config.toml
n_head = 12
d_mlp = 1536
norm_place = "peri"
attn_scale = 0.125
init_std_down = 0.0154
lr_head = 0.0136
batch_tokens = 131072
train_tokens = 714100000
MLP neurons of a small language model. Each row is named by its layer, matrix (down: output weights) and neuron, and shows model dimensions 256-511. Each number is 128 + 32 x the weight over its row's rms, rounded and kept within 0 to 255. Numbers have three digits each. A neuron's up and down rows have the sign that makes its largest values positive.
Before each neuron's rows is what it responds to, as a language model described it from the Wikipedia text at the highest values.

Head nouns closing a compound that names a field, sector or institution, such as research and development, public housing and Decca Records, plus word-start pieces like dis.
L8.down972:119181068119166132200125147126130134164137183081101128106134128175125111132118126142115131138198073160113145136100135195197156093117095177112063165119134141137120094110093098113164101142096141079112132121100154145132142101130109089088117109131122094112135082112144055103090125130134130157142097169082119162135089192125148115136135173141179099098110135135122062085144133146188125132200150154134120116119166124148141089163105167054101110157096146108101155083152150132132171134085122082118134149100185143140107145153163142177111153171141103116083123082156160119148170135152096131103170110115080139157050079136201168098123077192166151130127141027212142086148143122175086092150099145125132139105142129136170106160134111141131120142113064109129092190151126085107179142139158

Single-letter first pieces of words, mostly F or f, such as F-erencváros, f-ierce, FDA and F.C., sometimes C or b, in lists, tables and prose.
L4.down1316:115089176136085139167126155110084140171150160119128184158055126121128113179080133154123138118096124110140140138147076085146120103144123111138093150131195123106180109183202130154109130175099059158066161163099160084130114164095108161090116136095119112151104110113141129164031117101072106133129151098138071134138155084167153142134173134137149123125151194079077159081123051157164124086077090179113063103125160110046129104141130073102132141138154099118095127125135134188082074101125082119157183044156130081146073115075135099102130158124145106098131131089176174120067171162120162197146165158127145113155212097135155144145094142137152135070113119155144138137143111089135090116103095119130078173087119116108093106107104064082148158123099120106087129166148094078138143123174071

Degree words that come before an adjective, mostly "most" in "one of the most ___", also more, very, further, extremely, widely.
L6.down813:101115074134183162116126148140158094140118124126141089208106109186119124148161112147061151075138120137218119147172127183192162095122108114126088113142196150146099131126118107177085167135116189056102096093097083144127164172127108088099129148089168154111147094080167112169170060107132112101128166121194112142126138088161099176156153097103097105108127116102121102159102135123131123151105102166191094162127140103140168129147074099134119086125150118108086156101112084140110130150093121113134076096099126118134125171196107128092207147161154121151104095136107159154146162142110161126153111088109190113106135135157108086156102132115166125081078142150108255164138110161127170140102118144194178077190150141153188128082098168138162122145160156100079058118090170137138111162162158

Money and finance words such as financial, credit, debt and the dollar sign in US$ amounts, plus scattered proper-name pieces (Railway, Merit, Doll).
L6.down237:146139106156115096091102170127089133080055162143248130135104104172132130155134116109055089094167164127117100099137127132116143091141111110125134185137158072074141132152175109163096101076107135152160143191141197137169100069127072169097130093079213144156044086142073170108078068133207126097113127121136112161125082123136094119142179079130127134141117143137086102106085207159131154125109087119155138126125070124173127079088155235162121132155181187151154137130121137162141145169109114146168082144095098103104138077145091204070171189141101122161150138166083162127105114110173124106161085084146101167103070137162137134192119162125104084137113125115140100108205111118089148144209067150110097087165137171127132074145099088157118109077148159129160045161077125134157125112092109

The first name of a person (or its first word piece) before a surname, in credits, lists and biographies, e.g. Theodore, Lucy, Ric, Vick(i).
L8.down1100:142154126162157132094117101148131124096124076098144086095151104094122142153148129144122047155134101116128104161134099077132129105154099120156130094108147086104055123086158112052083161171114162134192106151100175126117156103128066098110153127171121056175138106129065145134094098147169097090130121075067082082105152161071124132132127115125144135111125098155084164147117145113128099097136107130111152131095069053148145088128137094183163141114161164155111124120163150161091200125127135082095103137167172089099124156102123185107139126148081142172109145167093099095100124107123122112143096082160059092139094085103132144154131218171090135158115121037114141130069170106138100147150157142087081091133173106159152121125138153184164113103168102156078124152052128141174100130171105

Head nouns or word pieces completing fixed multiword terms after a modifier, such as water management, Adult Education, Grand Prix, royal family.
L4.down16:146103157110140138106166127143130124079028166057174067184130143138117164152049094076088119107183166085131097144131152118119129152139123158046129119087175119171124100086146101175102171129148146152186146149162161076152130158092179142134093138068129123087127110090098136121135117129175111173182161135122154176182143136142121139159153155149116143134149136146127067136106118128115083099149118110152179138135088126136137075091076157118143100136120073131150088136133110160088133160067103125179170104108125178114179111116087161112108133132188141191116134139132204125093104144112108122152127124142035133101154121132140172114063104084104119151077137106117067159126137091169141150083102139170228123125160162155080163113139126090099138180132107130159171176109171116168153148145141

Fires on degree words placed before adjectives, like more, most, as, very, rather, less (much more popular, most important); weaker on odd word-piece fragments inside proper names.
L8.down1451:071144048084149158122190137075089133082146154069106099112126103120158120122138120109127089141148128128191147107092113123162172113155149087008104157150150134171134174102126133183101099107128134087149112110111114087125137157112069135098095169146160181108132121136131089130138098137172169144143101136143073124118159115159132108105170112169162123079150122102163134175182122172140091112085157112094093170125151035132134162201113081152091127190185080127100137064063153100078139167090107122159185089103112159127088131122104105120114071107175146109095063102132119176121177143120122103136134104105178108119071134156158143141152093162152099127189209127141125094144113155094159103115094133115096144110128157115109122092115118122130108079118156089114108103102158171134145144108114

A capital or lowercase F split off as the first piece of a word or name (F+raunhofer, F+ury, f+oxes), plus numbers in table cells and a few verbs (made, does).
L6.down1126:122075113214110148119113124069117122148106124105099133128111077110117122134067089112149155128171093153165131148134199137206105111122096156129175132117170155133135131115131187143105120135169136134080171108158133130105143108108123101107183150101110114124088139141100057204135088085093050118161148124148078125095131132121151156074175141140112144109116152138165141158135083068128079124074197110138072162108113173097129066163102068131173145188120125155183147161142139076113118158073143129098104151068151064156149146137113126135165120116139069131166168068112119116182137146181130113177132127119142164097134176164090049141122161111154111152127101073145097168101106140157142136139072114112127085091136139124137049105084158076111078125099165144061192109104100127144117120123163

Single-letter or short word-start pieces, especially F or f, beginning a word or abbreviation in lists and tables, e.g. F in Featherweight, Fillmore, f/3.5.
L8.down523:120133185062090116125075155114145120163119134136154133173106132113124127101067098108109131146055102114112185127145144127153102214119114145136130129109136157139141073128153175132127097067130100116128127089203158130165165127144101068121084106146083083131081095132068117065126157124105095132086098103086116107158079207142138131137145138079090132167102103134111187105073066134148122103120118127152139102153156120131112130136143200132070178161141160154131162133104138111158136069113169134092107111123084168138113158109146090168082140171137153109184124105107134177117155138169089142150119122168114137096190177128074169127122097115147084124073103102194089092125125099091053088140139172178128136177123077115179074093130113120095112062156086104083102177198123153114090158131185

Given names (or their final word piece) starting a person's full name, often after commas, "and", "by", or a colon in credits and lists, e.g. David, Jean, Alan.
L6.down283:104097138207160173103161116101168095043144101147185114106135188115161109142154139140105115148170180126121099113156154154120111145116207113142075152148131139178126142147137099112115108141124133147135103134134159116125162188117119143046136162127114117166069126121124122113122125141145095099125097083152090183115159119161033124141155115078104105111142159166146188134119084094117148165153126087093147125152105149112158110102117086183138124170156110102105091102083114168137126155082157066179129141089143075080135094097205181141130119158129127104019144159088142120098102149168175102091116108131065093126165147105124129075144133163125150162124086069153140207158087131086104123141118159152115082092137119174112130084079105156149117213142146115151111176121130083175124103112117

First token of a new multi-word proper name, mostly given names like William, Jean, Linda, after table pipes, commas, dashes or "by"; also opening word-pieces like Plate(au), Dem(olition).
L4.down1314:110098127102148043204157112094103145126121156100198074129164121192100104109177135126137086135165108129129105134135073169200115116156120131097136152173049143171113119113148148111120073136195147171136140147124182123154141105098119094105063118133123154161167067130097166099101179178143133223121165092160125162106143097118139184112145133092043227173169181146145149147094190150145107086116112144114156087102102109118167104155108184095147135151124168100074121152126191086152121179059136106136097153087143169149101118083173156129136137138135118131149153191141123134169127103151134070164131138061210148127107107152120138080131168153081105083100116120105144114129123107129096151156085121160113131124135138170135078127089111114149146055174138112094098152157086079139137144095176

Degree and grading words that set up a following adjective or contrast, such as more, less, most, "-ly" adverbs, "but" in "slow but steady", and "%" after numbers.
L4.down54:110153161158158138116140191123070111142093132138126092115161113185129125119189206139091105120170139148140142138106172135119171145155123091119086103134125140131179082067097116144136104158125148125111111170146092125112121145122123140056118077075157134119153161081161190134130128092155130140163108135124093127113181135135137203094138110141124093110110083102114113126109134173144166108101133142039091138106071140110150147114107064137116140172130132187162190105095125146095116111102070138110117137215152143136107161149097164069119157118117156213148107108102126123151110159056122117145146211078173074098134083154102128111186050184176101117181182166116154163122073153143127137121121167159127112167133150148128148115161118141128101140087121104138089088091181163122147141140095